MLP neurons of a small language model. Each row is named by its layer, matrix (gate and up: input weights) and neuron, and shows model dimensions 0-127. Each number is 128 + 32 x the weight over its row's rms, rounded and kept within 0 to 255. A neuron's up and down rows have the sign that makes its largest values positive.
After each neuron's rows, "fires after" lists the tokens most often just before its 100 highest values on Wikipedia text that the model never trained on.

L5.gate147 [ 81 122 129 100 209 130 139 169 137 130 145 131 112 160 151 161 145 127 163 100  92  66 129 138  77  95 125 175 202 103  93 129  83 183 180 169  99  86  88 134 131 131 128 101  96  73 122 207 138 131 101 161 134 125 160 161 157 123 147 137 159 143 151 174 107 131 160 197  96  81 115 116 140 128 137 141 115 170 108 151 120 168 124 115  92 170  86 123  88 131 125 111 135  99 107  90 100 132  82  98 162 130  93  99 129 126 123 147 138 153 135  91 140 178 146 142 109  89  64 128 105 130 124  78 111 139 180 129]
L5.up147 [126 138  86 194 184 106 140  90 122 111 151 117  94 143 159 144 113 186 133 141 139 137  59 123 125 113 153 130 207 190 131  81 133 157 150 165 106  88 118 171 111 142 140  82 114  88 104 155 147 144  87  91  73 134 168 202 123 109 129  90 143 112 101 114 145 137 135 119 199 153 148 145 107 165  51 115  62 134 158 124 104 151 141  72 100 105  98 172 144 162  82  81 129 100 134 182 157  98  94 120 124 141 104 170  96 145 150 107 142 168 151 138 100 127 142  94 139  87 125 107 116 144 155 107 146 110 124 120]
fires after: "\n", "-"

L7.gate124 [ 88 135 120 150 150 123  73 149  74 122 131 139 175 142 128 107 142 130  94  50 166 118 179 113 116 212 173 140 120  74 123 124  80 143 165 156 170 155 110 102 141 131 127 123 142 159 137  97 151 125 104  78 115 116 161 166 112  98 148 160 179 110  88 115  58 131 143 198 169 139 144 131 137  63  84 139 134 141 160  99 147 177 100 129 161 140 161 144 111 104 137  74 158  71  86 145 121 158  85 155 122  67  87 140 118  67 126 127 118 109 107 151 165 150 110  93 135 120 159 139  63 161 126 160 188 131 202  91]
L7.up124 [ 89 145 129 110 105 149 121 111  85  91 131 128 133 122 120 122 134  99 113  50 122 127 172 116 145 110 140 143 142  96 130 148 115  87 157 151 148 174 163 106  95 114 134  77 171 182 176 130  98 154 108 162 103  75 108  84 121 110 159 110 123  99 178  76 214 196 122 178 131  69 148  95 171 122  71 149 124 117  78  83 131 147  96 196 135 159 144 136 198 136 143 111  92 135 127 100 102 100  53 125 107 109  75 114 163 119 129 135 111 110 163  96 122 218 141 112  56 159 118  54 118 147 120 134 127 119 181 130]
fires after: "\n", " long"

L7.gate160 [135 111 150  64 163 126 154 112  83 125 105 111 157 112 181 131 112 122 107 133  84 191  48 118 120 118 117  86 118 131 116 130  84 105  78 103 108 165 116 131 132  85  95 130 133 168 118 177 201 207 147 106 117 125 136 137 125 121 164 168 160 112 102 156  79 133 125 106 154  98  96 149 168 183  96 111 117 172  90  81 152 154 137 131 108 135 150  84 171 118 182 159 173 179 155 134 120 106 141 156  95 103 141 120  90 155 138 166 176 117 144  81 105 108 156 141  92 144  69  99 128 142 174 186 126 197 132  78]
L7.up160 [ 99 107 186 119 140  90 143 141 132 108 150  73 101 178 128 112  59  73 172  63  99 156 140 104 157  72 179 126 159 112 157  92 116 174 113 127 153 106 119  73 156 101 105 143 151 102  98 106 120 148  53 128 101 147 164 111 105 117 150 158 147 168 116 103 130  99 108  81 170 185 144 102 120 114 127 153 159 122 101 121 108 143 142 143  95 104 157 122  88 132 153 154 160 153 115 134 149 121 167 131 128 122 139 109 109 103 128  91 120 120 148 153 128 173 180  78 159 172 195 107 161 105 161 133  48 134 204 147]
fires after: "\n"

L3.gate318 [116 172 148 156 131 110  98 144 171 117  98 162 143 109 108 133  98 171 109 166  95  89  83  80 171  62 163 164 168 122 132 153  96 135 149 139 142 152 145 167 121  85 169 143 140 159  83 225 124  98 149 123 150 112 150 139 108 116 150  80 149 172 172 149 189 132 145 135 143 110 126 140 143 103 148 172 197 105 119 125 128 137 116 150 119 141 132 182 141 177 178 122 116 140 154 134 114  80 107 118 125 131 138 114 124 124  75 129 143 153  77  98 152 111  92 141 157 117 142 121 168  97 168  28 184 160 171 150]
L3.up318 [123  87 164 157 102 121 111 102 142 151 165 151 104 175 133  78  88 138 155  91 179 121 125 207 125  96 133 118 123 165  63 134 117 136 100 140 126 168 116 198  59 123  59  80 140 155 132  64  72 105  83  91 135  89 100 130 160 139 145 172 127  64 115 210 119 111 199 113 131 107 168  98 113 141 161 149 152 156 129 154 148 136 150 140 150 109 181 117  99  84 155 140 158 113 150  96 136  89 120 108 135 104 194 124 118 171  96 102 196 158  82 114 122 155 146 102 140  81 159 137 146 165 121 121 106 142 160 109]
fires after: " ", "(", " motion"

L11.gate151 [159  85 127 123 183 167  90 174  97 119 155 109  75  99 112 108 138  83 102  96 133  81 127 138 138 114 114 119 129 124 126 111 173 151 211 153 106 169 134 115  46 131 162  96 141 156 182 174 194 193 149  89 115  98 112 151 112 102 158 182 150 128 116 115  74 151 169 129 138 103 122 108 106 191 130  61 161 199 149 111 137  96 149 117 123 153 100 135  68 105 120  69 149 143 155 176  56 101  96  84 115 118 148 146 127 134 160 158 127 217 104 141 134 139 124 132  95  91 117 165 108  85 104 112 121 115 128 150]
L11.up151 [152 114 137 151 130 168  90 144 153 137 189 128 151 146 149  63 112 141  89 103 180 114 160 162 158 122 116 173 123 155 182 104 129 213 148  80 207  72 168  92 101 116 125 126  91 152 159 164  96 113 122 115 148 157 125 167 159 115  54 159 104 105 131  81 129 124 163 103 150 138 148 107 156 151 138 111 115  95 126 114 111 124 156 170  97 170  86  98  85 161 162 151 116  82 152 180 146 126 148  27 174 176  96  88 134 134 156 120 105 134 135 142 105 145 174 188 121 173 106 159 157 112 152 113 132 108 105  70]
fires after: " ", " |", "\n"

L15.gate127 [131 121 139 104 142 162 114 100 101 134 185 167  99 149 133 183 118  73 170 133 127 150 192 162 120 145 101 136 181 115 108  81  71  66  76  89 134 103  91 126 161  97 118 128 111 133 123 138  90  92 146  74 142 175 108 142 161  86 153 127 169  63 121 138  86 154 141 106 164  76 167 151 147 106  88 152 136 164 100 127 134 129 133 166 130 147 176  41 127 142  74 144 107 152 141 122  96 123  83 111 116  76 130  96 140 155 140 195 125 131 154 142 109  94 138 121 127 127 176 202 135 102 114 131  36 125 123 115]
L15.up127 [ 85 135 122 116  85 120 127 107  80 119 137 127 131 155  44 180  83  88 180 101 117 113 138  88 105 123 136 105 107 180 124 106 198 138 104 149  95 158 149 148 172 170 114 155 105 104  68 119 151 183 129 125 144 160  84 150 195 126 166  88 144 123 133 163 126 176 174 132 112 139 170 134 141  75 142 102 190  64 208 125 112 111 133  94 125 129 117 148 143 153 117 121 102 111 121 109  47 116 132 145 149 126 176  58 123 172  99 189 137 125 136 142 137 156  80 158 113  67 166 116 140 134  91 132 136 166  53 159]
fires after: " |", " \\"

L12.gate177 [104  91 130 147 105 111 139  84 147 139 202 149 158 106  82 114  86  97 131 131 144 149 133 165 220 188 125 120 124 110  97 126 144 203  99 110 151 110 139 157 120 126 103 152 174 137 147 142 190 111 159  89  49  89 167 132 124  86 184 153 104 179 105 107 132 158 125 155 141  73 149 127 128  90 100 138 119 137  98  68  76 116 150 133 150 127 165 174 133 130  99 141 153 109 111  96 187 102 162 139 128 106  91 137  86 126  92 126 136 116 148 195 156 124 121 166 171 128 140  71  83 123  91 122 120 167 123 100]
L12.up177 [145 145 138 170 139 135 169 148 190  61 170 164 154  67 109 125 121 193 176 164 156 111 160 131 127 212 146 179 145  21 135  61 153 140  85 177 153  66 137 151 174 139 152 142 164 137 116 185 106 100 155  98 109 127 172 130 103 165 116  93 140 116  95 147  98 101 129 131 125 117 120 103  96 135 115 151 141  87 133  87 143 169  83 165 176 106 151 116 108 136 127  74  91  98 170  92 176  41 141 169 128 126 113 150  94 156 143 124 133 115 164 125 129 154 142 126 129  96 141 123 133  88 136 106 128 179 107 109]
fires after: "\n", " 2022"

L5.gate249 [ 93 165 169 192 126 140  96 178 148 189  97  97 134 111 104  94 123 196 161 105 178 152 105 121 159 165 126  79  92 141 103 155 158 113  95 109 144 118 152 169 137 101 112 142 146 117 125  67  97 108  65 126  97 125  97 116 128 119 117 140  80 112 149 143 194 127 115  98 129  85 113 145 165 156 152 153 179  34 103 133 141  86 198 178 136 159 145 156  97 172 168 142  96 119 135 111 188 162 148 125 136 126 114  93  92 121  56 136 119 159 145 126 145 119 122 156 122 148 166 148  61  75 130 178 117 106 165 127]
L5.up249 [134 191  99 143  89 131 137 120 150 143 150 128 150 150 100 101 106 194 104 185 143 175 127 115 149 144 178 126 117 132 130  87 156 119 105 122 133 149  93 187 115  57 124 133 110 121 144 185 130 130 147 177 176 134  51 118 147 128 160 132 154  25 133 148 136 143 112 161 178  96  43 166 125  98 145 137 164 133 128 123 113 185 153 167 188  53 105 154 149 170  89 125 111 111 209 170 107 137 128 148 137 144 181 105 172 131  32 124 163 143  90  97 167 105 104 134  79 104 120 126 140  68 105 168 161 125 152 142]
fires after: " |", " a", " A"

L13.gate64 [143 106 124  90  92 103  99 148 127 118  46 155 146  84 104 140 148 103 111 111 116 138 133 135  88  85 204 128 125 110 151 120 145 119 147 165 132 174  87 147 121 135 100 158 147 112  78 170  82 141 111 140 112  92 126  87 125 126 239 140 141 125 122  92 163  93  75 106 149 137 152  91 159 146 176 165 145 131  78 101 181 125  96 178 117 152 107 156 196 151 127 105 169 112 127 117 159 180 225 163 110 147 160  94 113 163 118  84 105  96 135 133 142 165 168 100  93 146 140 123 167 111  90 184 152 140 122 122]
L13.up64 [130 154 177 119 132 155 116 180 113 159 120 152 143 140  50 140 148 153  88  32 147 198 106 146 123 150 165  87 151 119 175  90 153 133  96 103  96 106 104 180 141  85 155 143 176 126 132 139 149 125 131 140 142  75 196 128 123  96 149 129 185 122 119  53 168 131 115 122 127 144 177 108 144 151 153 143 117  64 125 133 126 140  82 119 163 105 142 160 130 116 107 112 112 118 194 128  87 101  85  85 112  17 140 143 138  91 166 170 112 140 147 119  89 100 137 161 130 115 137 114  94 124 153  87 103 156 134 144]
fires after: "\n", " during", " the", " in"

L15.gate405 [ 86 159 122 149 154 129 109 127 122  94  97 162  96 120 130 178 126  90 101 116  93 146 123  98 160 151 104 109 141 144 123 144  83 110 101  86 110 125  72 209  84  94 143 131 114 235  88 122 206  74 142 118 137 118 160 146 198 134 101 103 105 103 157 158 132 169 137 126 171 101 140 161 109 110  77 108 101 136 179  87 128 104 145 136  84  83 163 137 146 176 127 167  60 143 157  67 168 116 130 150 112 156  94 168 120  62 144 127 135 142 169 112 142 101 126  82 113 132 176 153 175 107 185 150 115 138 150 117]
L15.up405 [ 98 146 200 148 127  81 108 100 172  93 120 134 106 111 113  83  68 201  97 111 144 165  94 128 160 181 142 117  83 150  82 154 154  86 176 133 130 131 132 130 108  63 140  96 131 178 116 155 159  68 169 109 117 125  75 113 160 101 119 100  97 110 118 165 114 138 154 118 105  93 139 130 167 150 177 120 186  92 119 121 186 171 129 179 129 117 170 171 108 118 152  85 190 185 122 147 116  97  81 117 159 163 162 113 179 131 121 180 155  99 103 121 164 173  92 143 140 104 145 191 135 113 118 126 162 122 137 173]
fires after: " |", ")", " "

L11.gate260 [120  90 103 135 114 104  80 146 156 233 154 148  33 133 141 146 148 114  81 121 105 145 167  64 157 142  94 145 135  72 145  99 131 126 178 125 179 164 135  98  95 164 129 134 108 155 116 138 103 112 178 145 153 139  95 119 141  91  60  94 104 144 138 167 103 170 137 139 148 123 154 135 159 149 121 144 179 174 104  86 122  98 126 140 159 157 137 136 134  87 196 119 142 128 106  99 178 126 127 167  96 119 112 165  77 143 140 101 100 205  86 106 103  86 118 119 149 106 138 183 164 156 175  76 134 110  95 113]
L11.up260 [ 76 180 134 128 111 148 164   8 120 140 145 175 145 146 111 101 133 127  92 146 145 125  86  74 114  95 164 120  78  97 126 105 194 113 134  74 178 144 128 108 133  82 111 128 175 136 139 166 115 124 146 123 167 152  95 168 183  84  88 122 141 120  95 165  81 155 138 126 155  92 154 128 110 117  92  98 152 146 154 107 114 147 116 103  91 193 159 183 112 136 123 113 127 132 123 104 103 163 119 181 160 166 124 177 208 222 139 111  80 138 105 106 126  83 145 139  94 145 129 137 137 124 147 122  85 175 141 164]
fires after: " |", " written", ","

L15.gate283 [ 62  97 185 152 157 124  74 118 125  69  70 113 126 165 120 174 144 140  45 116 146 161 127  97 152 175 127 105 144 123 103 206 117 118 158  98  78 137 104 143 132 140 119 110 107 167 214 102 116 112 146 141 121  77 144 138 130 123 141  84 153 153 118 100 162  83 123  87 169 184 134 136 163 107  96 100 116 105 138 127 158 159 136 187 202 101 118 162 225 107 105 160 124 176 109  91 110 116 117  92  89 100  61 135 125 150 184 144 155 104  97 162 120  77 132 116 209 159 178 122 107 133 137  98 113 151 161 166]
L15.up283 [129 142  90 137 106 133  90 169 112  78 111 111 124 144 165 169 159  91 100  94 162 180 130 128 106 116 171  86 130 143 171 129 180 115  90 103 156  96 135 158 132 149 121 124 100 145 119 126 124 132 162 104  92  90 113 113 142 169 139  94 101 109 142 163  98 145  80 125 139 107 126  77 144 121  92 106  78 183 141 187 123 196  95 113 185 147 140 137 178 139 108 164 126 126 144 106 122 100 218 111 141  89 162 104  77 172 135 139 136 168  96  88 123  69 113 175 110 110 140 167 146 119 103 142 199 117 160 157]
fires after: " in", " of", " on", " to", " and", " from"

L13.gate419 [167  93 159 135  87  55 186 179  84 150 165 125 136 103 128 120 148 174 160  64 168 174 152 147  77  69 100 127 109 125 155  81 104 156  66  71 147 106 140 181 130 152 106 139  86 177 167 159 151 133 144 131 115 103 116 114 117 157 160 128 142 128 140 134 160 111  96 174 124 102 126 136 104 151 153  59 124 161 152 127 126 151 117 115 151  84 138 110 188  89 122 111 152 157 164 142 125 110 134  97 130 132 156 120 126 225 103 101 155  91 117 159  99 161  97 155 134 105  97 167 157 162 128 113 121  69 176 104]
L13.up419 [134 168 111 122 160 105 141 104 102 162 181 105 187  83 160  93 176  96  72 114 172 161 139 130  94  90 145 120 198 193  88 140  97 115 121 143 131  87  97 143 113 132  90 178 122 155 124 182 173 170  94 107 116  89 107 111 150  75  70 113  91  97 107 111 125 196  99 155 146 122 163 144 185 175  80 141 157 194 117 144 104 119 129 141 160 111 141 137 125  92 116 146 194  79  65 160 114 192 142 112  53 161  97 152 103 160 119 173  95 146 136 102 139 160 166 162 120 137 117 173 102 125 147 135 148 124 112 164]
fires after: "\n"

L5.gate344 [129 148 160 157 139 134 151 138 134  79 118 130 156 130 117  53 101 118  66 118 161 107 147 130 150 117 139  86 190 120 106 113 189 158 142  78  74 179 145 149 120 204 156 144 117 121 161 107 136 119  72 107 147 182 112 181 152 114 112 144 112 176  82 161 143 116 114 116 122 116 156 148 179 150 137  89 177 157 146 203 111  97 215 131 179 120 141 101 107 126  92 152  87 167  91 178 120  70  69 162 128  78  98  96 100  67 134 160 159 117 113 137 135 116  77 143 145 156 110 167 101 143 122 133 152 103  91  96]
L5.up344 [ 91 162 162 102 151 155 145 136 145 183 109 121 133  74 158 111  63 132 159 162 135  69 164 148 160 157 107 105 167 155 148 133 128 177 160 135 147  82 109 143 110  90  82 177 111 138 124 121 139 105 170 135 216 134  83 160  87 129 102 112 102 123 116 148 153  80  70  45 114 151  90 107 127 118 100  76 141 135 195 123 141 151 100 113 155 145 153  89 157 153 111  75 181  97 111 126 128 128 103 109 155 163 121 154  97 125  80 100  84 126 144 156 174 136 141 140 148  79 178 161 143 152 127  50 130 113  22 125]
fires after: "\n"

L13.gate205 [106 167 154 115 136 114 170 128  97 138  72 113 129 187 122 102 122  76 120 165  74 114  87 161 121 146 176 112 109  40 144 211 125 133 131  95 163 109 174 146 152 156 147 108  89 112 127 142 142 143 113 125 128  94 157 100 134 145 162 187 142 100 130 183 128 153 147 133 137 143 141 137 118 142  76  93  71 114 131 106 152 121 170 121 129 125  94 115  69 183 219  97 171 133 129 170 181  86  40 132 140  70 152 145 131 151 152 150  82 106 156 181 125 134 117 191 128 114  72  78 148 157 165 133  98 152 127 121]
L13.up205 [140 128 144 154 191 107  50  97 150  93 110 164 110 180 117 174 125 114 124  73 155 159 154 154  93 120 178  91 158 102 150 143 114 103 186 154 111 172  97 149 235 152 115 149 144 118 111 119 176 149 134 163 167 153 172 135 181  68 154  95  73 131  98  99 128 151 120 221 161 174 111 106 113 133 152  98 168  82 152 178  90 149 129 129 122 145 167 123 168 172 177 184 129 143 189 119 137 116  74 124  91 110 123 123 133 104 119  75 202 132 166  97 146 166 189 137 190 124 146 141 128 157  94 139  92  67 115 105]
fires after: " (", "---|---|---|---|", "E", "W", "\n"

L5.gate235 [115 101 122 116 140 165 128 125  90 103 127 169 173 147 128 123 152 136 152  93 131  83 160  80 164 125 153 136 193 184  88 137 175 117  87 125 117 189 181 162  79 179 195 123  90 166 108  65 148 159  81 141  69 134 186 123 145  94 187 105 145 130 138 148 165 124 111 118 159 123 142 138 133 134  91 118 160 163  99 134 179 112  81 150 162  60 168  96 121 157 206 147 126 127  93 155  84 171 149 148 123  64  56 131 162 106 141 157 138  92 130 171 182 105 145 168 135  96 151 141  88 140 125 125 149 177  81 174]
L5.up235 [123 111 125 176 156 117 195 148 154 129 148 148 131 170 118 101 113  83  70  92 128 107 141 138 131  99 132 148  92  68 150 114 160 112  62 122 108 107 106 127  72 113 135 114 174 134 119  71 142 121 147 178 139 149 133 140 141 107 161 153 174 133 100  82 119 178 162  99 148  27 115  98 101 199 107 161 135 107  54  84 120 171 132 142 122 147 141 100  92  91 143 102 127 156 139  58 101  88 109 114 115  84 115 190  79 110 112 123 122 122 161  84 128 102 138 113  53 165 150 153 167 164 103  91 130 148  57 109]
fires after: "\n"

L15.gate141 [150 136 105  93  79 135 142 104 135 163 132 148 124 168 116 135  93 168 124 110 118 117 158 169 150 100 125 117 155 153 191 121 121  63 127  82  90 159 164 169 187 136 157 228 134 116  56  93 155 156 132 141 108  92 130 107 146 168 121 128 113 174 102  94 117 193 149 110 133 181 125 100 134 114 135 139 100 151 129 143 120 105  94 106 121 137  79 120 151  94  74 143  86 155 140 148 139 131 156 127 131 107 153 145 149 191 255 116 112 108 141 147 123 102 116 184 128 125 154 121 155 165  89 117  93 125  93  97]
L15.up141 [ 56  85 166 106  91  81  89 106 123 169 101 133  97 158  97 144 100 184 100  86  88 102 152 133 159 104 126 155 116 155 150  83 168  91 163 127 176 108 122 112 106  88 122 142 140 111  50 130  88  83 120 126 124 103 107 131 138 154 113 130 143 118  70 201 242 114 144  82 112 143  61 145 130 179 137 130 136 103  84 124 175  89 137  91 112 188 140 159  78 177 129 164 147 149 124 192 141 131  80 116 169 126 131 174 101  99  90  51 162 154 119 204  62 118 148 134 152 141 146 107 151 186 117 114 127 119 121 159]
fires after: " |", " ", " -", " –", ":"

L5.gate321 [119 120 145 102 158 145 174 122  85  61 125 133 100 101 108  90 140 180 106 146 196 110 172  74 100  56 160 152  76 118 114  96 131 181 120 164 142 128 137 125  83 157  99 134 136 191 168 140  62 154 108 143 116  87 187  69 158 179 166 189 110  83 186 154 137  91 141 135 176 156 100 123 122 188 119 134 143 193 110  80 120  97 155 163 160 111  95 118 140  97 139 108 136  93 104 141 157 173 171 129 121 129 138 167 207  88  69 165 116 125 151 116 101 152  97 132 145 151 133 164  97 113 129 155 145 151 105 198]
L5.up321 [150 175 139 108 116 125 199 109 159  82 134 162 121 109 148 108 127 186 185  96 116 128 165 149 154 109  84  99 108 146  94 117  92 189 116 166 114 107 134  92 106 140 144 157 131 129 134 174 141 166 173  70 109 101 124 101 116 108 110 159 164 148 110 128  17 101 166 108 186 105 202 117  44 139 134 133  68 117 134 138 186 143 132 152 173 127 103 117  96 113 189 146 141  85 147 131 121 118  91 145 130 130 134 133 145 147  72 123 180 140 138  95 104 115 126  57 145 138  58 180  93  84  73 157 134 111 159 119]
fires after: " |", " Uttar", " 1", " (", " "

L6.gate110 [ 95  89 133 130 126 105 163 216 144  77 165 132 128 131 137 125 130 158 116 139 152 112 116 147 142  71 116 157 158 117 106 173 113 160 152  68 218  72 103 146 154 149 137 103  98 156 153 147 181 155  90  86 124 132  87 131 150  82 157 138 152 177  86  99 166 120 165  86 129 137 107 119 157 135 161 149 151 117 147 147 192 170 132 126 177 159 145 174 110 177 123 201 141 112  75 177 174 144 128 149 111 101 146 136 171 141 160 165 165 156 119 139 155 142 112 105  80 129 112 148 130 186 134  48 118 117  98 183]
L6.up110 [114 119 124 105 152 102 180  78  89 123 103  88 158 148 127 111  71 124 124 137 117  98 113 127 113  98  87 165 144 129 126 189  96 196 127  69 144 142  85 147 119  86  92 121  85 142 145 184  85 160 101 103 124 163 132 172 122 106 114 123 172 177 140 119 125 115 150 100 195 137 121 158  69 154 111  89 179  94 149 106  89 172 106 101 121 142  50 179  97 130  89  91 184 122 119 120 119 144 108 134 144 114  99 118 144 136  44 109 120 110 176  96 148 177 160 103 158 149 110 153 109 169 103 120 104  99  96 190]
fires after: "\n"

L5.gate258 [160 136 146  84 147 122  83  84 150 135  76 183 151 122 135  46 145 151 152 101 174 158  95 183 134 115 164 121 185 141 136 204 128 143 173 114 102 162 151 174 164 171 138 108 106  55 170  89 133 118  89  88 113 102 141  69 137 106 160 117 181 122 111 211 124 166 114  85 196 149 139 150 129 165 103 118 162 126 156 159 110 119 123 147 113 132 112 177 188 135  84 154 158 161 143 179 132  98 171 165 151 114 125 118 104 170 110 158 181  55 127 157 101 102 145 125 127  99 215 136 144 109  68 124 138 110 128 146]
L5.up258 [100  43 103  82  97  69  85 148 113 139 160 143 120  85 135 145  94  71 119 134 199 138 160  81 131 118 148  98 128 201 129 152 138 193 109 117  53 117 111 111 128 134 117 138  72 101 109 144 142 144 116 233 139 113 125 133 159  51 179  86 131 207 108 110 108 125 129 161  93 171 123 189 106 138 128 205 184 137 146 124 154 106 165 145 109  74 173 113 132 168 129 129 155 107 110 184 137 130 113 111 139 164  87 175 136 141 104 148 132  69 134 122 167  93 153 106 135 108  82 108 119 146 123 124 174 101 134  78]
fires after: "'", " film"

L9.gate276 [110 145 119 145 168 108 170 127 109 129  85 155 113 109 134 121  74 201 122 155 153 122 105 186 145 186 119 145 178  72 139 145 128  72  77 100 128 120 180 137 149 145 111 156 126 123 101 117 156 137 109  92  96 160 118 122 155 168  90 129 121 159 114 172 155 174 128 120 149 116 155 215 163 167 145 101 130 159  90 183 148 133  73 113 147 151 124 103 164 131 135 120 142 146  85 111  97 187 175 139 106 105 140 132 148 114 109 150 170 106  95 145 110  87  91 123 185 104 150  66  68 174 165 123 176 111 182 125]
L9.up276 [ 98 149 132  88 103 106 111 120 105 143 137 143 140  62 169 118 111 114  76 147 120 162 109 105 139 166 173 113 165  49 138 124 101 141 147 127  95 110 115 122 107  81 103 157  94 162  91 103 141 164 136 144 129 160 153 127 160 138 128 129 150 150 164  77 144 103  66 171 106 165 128 168 113 146 167  60 188 109 111  94 168 143  67 133 134 183 133  12 143 120 106 128 101 161  91 155 121 137 147 118 154 151  85 120  61 142 145 114 156  85 161 151  98  67 121 132 102 171  98 106 113  91 101 135 129  79  92 133]
fires after: "'", " ", "iki", "s"

L15.gate447 [126 117 117 139 131 107 101 117 148  95 144  77 178 122 132  82 104  80 115 128 115 164 139 124 154 101 145 106  67  97  83 157 159 107 157 100 127 158 133 181 131 130 175 139 126 159 176 135  98 102  71 158 134  76 125  91  94 158 125 130 132 182 152 131 110 148  85 177 130 104 114 188 110 167 166 140  82 172 156 127 167 133 132 187 160 150  70 101  55 176 102 124 144  89  86 117  70 164 181 149  69 107 103 119 141  81 156 175 137 134  60 129 130  78 146  74 141 167 187 123 112 162 127 147 144 155 150 136]
L15.up447 [122  61 193  91 121 140 113 165 116 136 131  93 151 111 103 152 121 103  85  89  74 152 108 159 122 102 112 248 147 165 161 143 116 165 113 123  96 122 125 151 132 118 134  97 177 114  85  79 184 132 224  87 134 137  90  80 113  98 102 161 109 148 128 111 107 129 183 113 125 167  63 134 138 123  54 173 119 156 170 138 103 120  80 125 152 119 144 104 139 175  81 160 151 101 106 100 135 126  92 128 106 117 135 170  97 112 118 135 115 146  90 113 133  99 116 112  58  92 152 157 166 179 118 119 158 168 157 185]
fires after: " on", "On", " |", " On", " from"

L3.gate66 [111 134 151 101  70 119 113 112  69 177  60 140 123  94  76 130  97 145  99  84 142 145 147 113 241 138 206 161 157 143 179 105 140  55 147 117 136 138 120 166 111 102 132 133 148 192 127  55 136 122 200 143 139 147 139  72 110 150 100 133 138 123 148 173 158 119 126 121  98 134  95 160 116 118 118  99 129  80 129  95 122 173  45 143 144 138 112 162 148 135 164 108 151  87 154 112 108 152 147 175 139  79 114  95 183 120  91 111  88 136 167 104 171 130 152 132 121  94 161 133 124 105 142 130 142 203 134 145]
L3.up66 [111 114 146  77  52 106 130 176  96  93 102 101 121  88 129 117 101 193 148 143  60 136 134  69 174 101 145 142 142 163 136 104 146  45  92 147 132 112  79 158 125 140 127 116 190 144 116 102 156  66 153 128 153 142 149 108 119 126  81 124 139 127  68 106  90 138 143 120 135 157 184 149  99 129 157 133  97 122 114  81 130 171 138  99 190  95  99 160 180 130 148  71 133 105  86 112 122 172 169 138 109 158 150 112 175 148 128 174 129 145 156  68 138 105 136 128 181  61 127  81 118  85  86 134 178 180  94 199]
fires after: " (", "-", " Uttar", " a"

L12.gate146 [172 154 150 187 143 102 136 136 182 125 124 106 173  80  80  73  97 121 101 115 116 126 122 141 145 164 210 113 119  98  71 129 118 115 122 167 153 192 175 142 143 116 106 118 102 166  83 141 102  86 125  72 142 145 186 124 117 152 131 141 148 198  87  97 164 159 118  96  99 121 131 129 119  85  79  68 120 147 159 108 130 128 108 137 157 159 112 144 154 174 123 108  86 118 180  82 186  93 124 139  96 107 136 102  92 130 208 108 142 136 184 125 110 109 116 103  92 125 194 127 147  95 161  98  68 160 111 140]
L12.up146 [192 116 123 198 127 134 107 131 163 148  78 146 109 164 137 126 136 129 106 154 167 179 140 123 141 180 127 130  98  97  71  87 112  91 100 124 113 102 163 110 114 106 151  90 184 100  99 207 153  92 123 148 113 159 130 144 168 110 105 142 136 102 101  58 107 152  89  34 148 129 174  78 161 105 129  77 168 199 147 117 151 134 103 140 144 154 176 124 118 119 193 123  89 118 219  92 143 110 112 152 103  62 113 123 108 119 183 149 136 140 139  97 147 146 130 106 116  94 134 131 133  92 185 110 118 153  55 110]
fires after: "\n", " ="

L7.gate419 [ 79  72 108 131 139 119 141 163 150 176 127 123 127  48  84 115 143  86  67 137 129 108 141 125 145 125 115 136 124 125 137 172 208  87 132 124 123 201  90 158 151 101 179 159 139 165 130 143 169 174 173 129 154 107 126  97 154  78 151 114 119  96  91 154 100  90 105 119 120  75 119 131  72  87 143 144  95 103 175  97 181 141 131  76  95 162 104 133 154 125 113 152 105 154 124 131 114 133 175 135  86 167 131 134 124 143 147 146 165 139 159  80 147  50 128 177 150  95 131 145 163 129  87 148 129 165 113  99]
L7.up419 [152 116 132 135 165 108  78 135 135 117 191 215 100 128  95 140  78 118 133 125 137 118 150 191 127  89 120 169  80 139 127 122 129 112 166  74 116 123 141  95  70 113 118 128 126  93 167 174 161 153 177 121  90 114  99 133 126  76 152 130 145 156 133  68 194 139 123  54 121 115 156 104  80 111 190 172 115 145 195 133 106 166 112 201  46 180 156  90 107 116 125 125 156 160 132 144 162 122 157  77 126 105 154 112 167 107  93 138 118 114 143 104 129 133 101 107  95 106 204 108 104 124 133  64 121  95 116 138]
fires after: " 0", " "